MLP neurons of a small language model. Each row is named by its layer, matrix (up: input weights) and neuron, and shows model dimensions 16-143. Each number is 128 + 24 x the weight over its row's rms, rounded and kept within 0 to 255.
After each neuron's rows, "fires after" lists the tokens most often just before its 100 highest values on Wikipedia text that the model never trained on. A number after a token or word is its count.

L12.up388 [156  89 121 110 131 170 103 152 163 124 142  95 140  96  92  93 115 116  89 138 128 160 136 121 140 102 131 131 150 128 155 145 134 141 133 139 141  89 146 162 103 106 139  92 118 111 111 106 148 123 115 157  99 166 123 108 137 149 133 127  90 129 109 129 148 181 127  90 160 112 123  97 151 144 133 118 128 103 141 107 161 139 156 103  74 135 109 127 130 133 178 116 126 101 111  88 142 118 132 135 163 128 133 125 120 158 150 147  92 129 101  87 131  94  95 122 127 168 145 122 122 102 165 160 171 126 112 131]
fires after: "s" 21, "m" 14, "ex" 8, "con" 7, "n" 6, "cl" 6

L8.up70 [105 116 127 189  91 100 100  99 104  96 147 158 131 144  93 134 140 144 144 152 133 175 157 121 139 128 132 110 121 142 103 164 130 111 109 122  94  78 147 147 145 151 129 109 118 183 102 102 148 123 150 154 134 141 140 156  80 142 213 164 113 160 122 112 140 103 140 113 114 164 124 104 133 143 158 119 128 108 120 132 126  83 114 114 160 141 134  96 126 167 151 129 154 107 115 167 170 147 137 158  85 113 136  80  78 146 134 127 122 105  86 133 119 148 153 122 160 139 139 162 105 102 131 124 147 115 163 123]
fires after: "c" 47, "u" 9, "h" 6, "W" 5, "C" 4

L12.up207 [112 109 129 150 151 130 149  96 137 125 144 121 134 162 149  91 112 108 121 125 120  95 147 137 141 132 150 117 113 121 141 140 153 132 189 125 116 102  92 176 173 106 164 116 139 134 135 127 144 157 121 124 117 160 140 108 178 163 122 130 144 183 155 167 140 150 188  68 127 107  91 130 136 149 131 107 111 137 128 144 134 105 137 134 120 185  97 130 130 124 117 191 114 118 130 122 110 105 162 142  96 139 103 139  99  92  75 141 140 120 104 114 156 124 124 128 149 180  93 131 105  75 132 132 109 123 141  93]
fires after: "er" 11, "v" 10, "om" 10, "ev" 9, "at" 8, "ot" 7

L22.up39 [142 114 119 134 127 114 148 147 113 115 157 148 130 101 127 128 139 171 144 105  82 154 137 132 133  88 105 141 119 131 192 131 112 164 127 100 127 165 115 125 173 139 120 113  70  98 137 114 120 137  93 161 116 130 135  81 106 135 129 153 128  92 128 160 125 149 164 110 144 113 116 133 156 168 116 115  90 120 171 130 146 128 122  95 104 101 151 107 122 116  88 114 158 122 106 139 123 159 129 163 109 120  54 139 137 136 120 125 144  96 151 124 139 143 103 133 154 175 122 128 164 152  82 107 149 123 121 130]
fires after: "c" 16, "d" 14, "C" 9, "he " 7, "ch" 5, "p" 5

L8.up408 [111 118 176 139 131 104 132  92 111 126 150 135 142 184 137 152  93 120 162 105 100 117 130 123  96 110  99 156 114 127 140  78 147 131 161 129 117 107 112 110 126  83 130 111 136 130 132 106 150 141 116 116 156 126 170 108 107 119 119 129 146 121  88 126 124 139 109 128 125  93 152  99 124 120  72 112 115 137 168 128 141 123 137 156 155 123 180 119 120 171 122 150 141 131 128 118 163 124 134 164 103 113 128 118 125 113 148 136 150 106 199 141 115 101 109 165 119  96 137 111 142 137 126 104 117 105  92 105]
fires after: "e" 16, "a" 13, "el" 9, "L" 8, "m" 5, "ro" 5

L4.up99 [123 121 120 111 116 173 124 149 131 115 163 128 177 107 117 134 118 116 131 130  49  96 151 111 161 137 128 132 160 157 124  92 106 158 129 124 147 175  51 134 133  89 111  90 132  91 113 104  98 153 143 120 128 144 117 126 147 176 103 136 108 156 169 121 134 175 157 171 104 133 147  97  78 121 118 142 175 124 169 156 141 162 129 132 112 102 107 122 147 117 106 143 155 121 101 147 132 114 111 103 114 160 131 132 110 132 124 120 137  97 152 145  95 143 121  96 127 162 134  97 153 136 123 135 132 149 120 144]
fires after: "D" 17, "t" 17, "d" 16, "el" 12, "T" 9, "al" 6

L4.up0 [167  97 116 121 114 146 121  95 117 111 127 145 138 191 164 125  80  87 116 142 103 116 110 120 118 134 110 117  54 120  85 103 170 128 114 121  64  95 151 118 117 156 172 164 128 144 102 164 128 181 133 173 107 110 135 139 136 105 138 115 114 115  98 105 114 138 143 150 109 144 154 105 100 126 141 119 118 115 128 126 141 102 120  97 138 140 150 151 154 121 184 133 118 128 137 115 148  87  63 152 133 111 146 133 152  98 157 135 133 123 185 157 110 116 111 167 159 132 103 114 162 134 118 148  86 109  94 155]
fires after: "l" 36, "L" 20, "el" 9, "h" 8, "p" 6, "ol" 5

L15.up590 [142 107 129 128 140 109  96 107 113 138 152 127 156 117 140  96 153 103 161 112 109 164 130 130 127 117 162 137 113 165 153 119 126 153 102 132 152 135 138 135 129 135  93 102  65 145 183 171 148 130 129 139 137 152 122 113  85 152 144 229 124 104 166 121 103 151 143 132 162 138 114  86  81 153 110 157 121 102 105 141  84 137 101 109 140  95 135 150 116  95 116 134 137 148 112 201 159 142 122 148  82 145 110  96 118 127 139 159 156 115 111 148 102 144 129 100 145 101  89 145 124 106 151 167 186  97 135 171]
fires after: "C" 20, "c" 16, "v" 9, "i" 7, "ic " 4

L16.up71 [122 141 200 127 124 132 107 155 114 133 133 110 142 125  91  98 170 125 121 127  93 126 108 155 146 161 151 126 163 125 193  88 115 106 157 102 126 149 154 133 133 153 142  77 129 101 119 124 130  92 123 123  97 122 136 137 119 112 124 152 120 105 123 107 130 144 168 141 138 181 141 203 134 153  95 173 115 123 145  98 122 105  76 163 122 120 126 151 125 134  92 137 117 139 149 110 147 151 150 124 104 132 147  85 112 120 156 120  86 124 123 133 129 134 113 102 143 141 132 103  96 111 132 119 140  96  93 155]
fires after: "ec" 41, "i" 10, "er" 7, "oc" 4, "ent" 4

L4.up5 [123 113 152  85 138 111 158 106 140 143 156 113 104 125 123  93  89 166  79 142  68  48 122  99 110 135 147  96 107 117 133 151 160 132 156 116 172 151  79 160 115 114 123 165 143 132 156 106 121 150  79 155 113 128 124 141 132 123 131 123 143 143 122 102 128 138 152  94 162 140 137 120 118 150 118 149 130 142 120 144 167 104  95 137 120 150 122 154 120  92 150 130 142 194 110 155 117 142 148 130 117 128 112 138 105 113 150 158 165 119 104 166 167 143  82 128 152 129  92 118 105 139 132 142 116 136 117  97]
fires after: "u" 13, "ou" 12, "t" 8, "d" 7, "v" 7, "ot" 5

L11.up231 [119 121  71 148 140 127 108  99 114 127 123 171  83 139 160 172 128 127  93 104  98 118 150 142 145 118  89 115 102 143 117  84 118 161 115 120 128 113 137  74  92 148 124 163 158 123 107 127 175 136 145 132 131 107 141 138 127 171 152  87  94 122 107 149 118 146 122 163 162 184 142 141 101 139 128 130 121 146 161 121 129 137 124 103 123 143 118 168 139 131 137 129 127 111  72 115 142 125  92 120  83 137 145 182 166 128 132 127 185 130 153 126 103 123 126 152 136 180 165  96 155 104 108 167  82  93 172 179]
fires after: "l" 40, "el" 22, "ch" 14, "w" 10

L5.up282 [154 132 147 162 192 115 150 163 138 126 140 114  84 157 113 127 107 120  96 133  99 116 107 146 110 109 132 171 142 165 130 156 163  92 127 150 131  89 118 106 123 112 163 120 112  99 126 158 115 156 153  72 147 158  75 130 109  93 147 118 126 126 152  92 105 142 146 122 107 143 146 163 147 117  88 143 118 122 135 126 104 127 104 100 157 166 125 158 104 145 118 144 141 127 135 139  70 125 132 119 127 142 122 182 132 130 105 184  86 121 140 125 142 125 152 129 141 156 110 108 116 110 101 158  87  97 134 117]
fires after: "p" 26, "a" 13, "re" 12, "i" 10, "c" 6

L8.up43 [112 133 123  92 130  87 123 152 170 142 117 147 105 168 104 122 139 169 120 146 117 116 177 134 165 117 155 139 152 138  79  81 132 103 132 143 167 177 122 128 137  69 132 137 129 101 130 139 123 127  94  85 154 122 131 169 121 148 134 127 132 140  89 151 135 151  99 111 148  82 124 155 150 111 100 180 160 127 155  71 120 107 117 145 132  95 105  89  97 146 122 142 131 161 113  94 119 128 116 114 141 132 142 147 185 130 125 100 115  98 147 132 131  77 140 114 137 124 114 121 175 161 133 123 145  99 162  82]
fires after: "s" 39, "S" 24, "P" 5, "ers" 5, "ec" 4

L7.up90 [133  89 168 130 100 148 109 101 115 132 141 127 107 120 173 156 145 122 151 129 122 182 161 122 152 141 110 137 132 117 113 117 138 116 106 109  53  98 119 130 148 167 159 115 136 133 140 102 150 147 122 155 146 144 121 165 101 140 166 149 129 123 124  95  99 165 119 124 137  93 188 106 144 141 111 125 134 128 175 160 154 145 163 152  95  80 143 104 150 134 168 145 124 131 148 103 124 113 137  75 143  83  98  80  91 129  96 121 139 145 155 134  84 131 133 140 157 146 131 124 155 127 114 158  96 124 109 180]
fires after: "L" 19, "R" 18, "ol" 13, "l" 9, "r" 5, "re" 4

L17.up703 [171 162  83 132  95 119 110 138  93 156 119 131 128 156 127 146 114  87 120 140  84 102 129 130 100 140  84 147 108 164  95 160 157 127 173 107  75 126 143 159 143 162 113 167 110 129  81 108 154 137 100 121 139 119 129 132 115 140 120 113 105 110 114 121 111 106 136 116 133 104 138  92 136 137 100 142 100 121 133 141 148  93 132 129  90 185  73 150 137 142 133 160 125 141 132 123 175 162 156 119 159 107 156 141 151 143 123 158 160  97 100 146 104 121 121 144 157 150 121 144 138 128 108 130 134 133 122 144]
fires after: "L" 24, "t" 15, "r" 8, "an" 6, "l" 5

L7.up55 [119 113 159 132 117 156 112 159  87 113 129 117 126  80 138 116 125 150 145 156 148 120 120 131 174 127 181 167 102 160 146 109 136 148 112  70 184 120 140 151 123 117 111  90 107 118 122 135 136 118 147 144  96 126 153  91  97 169  88 117  87 118 132 164 168 125 158 168 122  97 129 149 129  90 106 125 154 131 150 158 111 153 110 137 123 126 125 134 136 124 113 152 162 109 146 144 130  91 130  88 110 123 110 138 116 143 119 114 150 114 189 159 122 129 123 130 144 133 101  80 135 136 109 125 135 133 132 169]
fires after: "al" 22, "i" 17, "ic" 9, "ak" 7, "v" 7, "d" 6

L21.up15 [144  88 152 112 122 135 113  94 171 140 172 146 112  93 163 143  99 137 127 130 114 128 119 144 145 155 126 134 170 176 130 154 122 134 138 100 122 127 150 148 126 102 134 149 166 132 119 119  90 108 162 114 168 112 110  90 136 129  95 127 153 124 120 140 121 113 117  79 101 110 144 104  93 111 149 134  95 104 113 132 152 113 165 151 151  71 119 126 117 165 161 167 125 135 163 138  92 145 153 159 103 170  92 139  96 123 157 219 128 119  94 137 100 141 159 145 157 105 151 125 111  99 123 111 181  96 142 121]
fires after: "con" 25, "st" 11, "er" 10, "re" 9, "e" 4, "*" 4

L5.up18 [159 144 142 165 160  97 153 136 184  91 108 146 100 167 144 125 117 162 112  83  91 132 140 161 120 116  85 151 155 118 154 127 102  90 171 149 120 114 105 100 109 116 147 101 127  75 134 125 128 147 176 148 126 104 131 135 107 114 111 114 154 154 142 148 130 117 113 122 124 132  87 133 110 146  88 159 174 143 120 139 140 121  89 133 135 169 124 125 163 166  91 109 129 149  91 105 112 109 119  76 125  86 125 121  95 110 143 138 112 135 134 115 144 128 140 128 150 148 111 144  97 123 105 115 121 171 130 153]
fires after: "ro" 21, "ri" 12, "o" 10, "a" 10, "or" 9, "i" 8

L22.up659 [100 145 137 109 148 128 110  74 144 142 118 100 127 121 157 122 174 128 136 115 120 153 145 165 135 105 143 157 107  99 178 131  96 116 121 168 130  81  67 157 127 128 145 104 138  94 164 151 116 111 144 134 171 133 146 134 159 180 115 145 128 102 156  90  93 140 147 145 175 111 129  98 155 138 116 145 107 156 107 136 106  93 111 163 159  96 174  90 155 183 116 152 103 139 116 150 167 127 119 144 101 130 114 137 123 104  75 158 151 122 132 159 147 138  67 127 117 123 127 120 145 156 120 105 210 125  92  92]
fires after: "c" 22, "rec" 20, "l" 10, "ti" 5, "C" 4

L11.up183 [113 118  94 150 141 143 149 133 120 121 114 112  76  79 112 107 129 138 166  65 125 132 162 138 129 157 114 152 130 199 179  88 158 141 125 128 144 125 145 169 101 128 109 134 147 118 128 123 125 113 147 112 108  84 164  98 145 133 115 124 121 153 116 117 124 153 153 142 148 116 151 142 149 178 112 138  96 107 146 121 111 119 112 140 101 128 138 156 157 127 105 109 146 119  92 155 160 122 109 120 131 131  99 124 144 125 156 130  80  94 111 140 107 134 110  94 115 128 151 117 137 131 189 118 102 106 141 146]
fires after: "u" 20, "en" 11, "er" 11, "ec" 6, "em" 5

L12.up166 [127 109 105 102 131 108 157 110 142 129 100 114 110 160 115 130 144  72  90 125 127 126 118 131 147 131 113  88 141 121 117  97 139 122 162 115 129 113 112 145 140 150 165 152 143 102 150  96 170 176 112 143 138 112 137 114 101 100 139  77  90 128  95 131 133 173 110 109  68 127 144 167 170 121 169 154 140 143 156 121 138 151 102 153 142  73 117  94 133 128 122 114 130 148 163 102 161  38  97  93 110 105 162 125 102 103 132 130  83 112 137 155 170 123  99 146 114 120 139 104 155 174 127 115 137  89 122  49]
fires after: "ati" 21, "s" 18, ", " 8, "er" 5, "ers" 4, "c" 4

L5.up405 [123 142 108 187 188  97 112 191 132 187 133 117 172 144 116  96 118 126 118 111  95 139 132 136  84 116  95 174 123 122 128 152 120 126 159 167 131  99 141 166 126 138 130 111 156 161 142  76  77 108 168  95 109 143 130 133 113  85 129  91 121 105 132  92 103 153 131 152 124 164 156 137 125 127 110 155 154 125 143 133 133 142  74  98 150 131 103 144 111 165 132  97 167 160 154  89 107 123 124 166  77 156 131 135 131 139 147 170 129 154 136 116 110  95 165 133 169 135 125 152 142 132 144 117 114 160 120 129]
fires after: "c" 24, "p" 18, "m" 13, "b" 6, "pr" 4, "bu" 4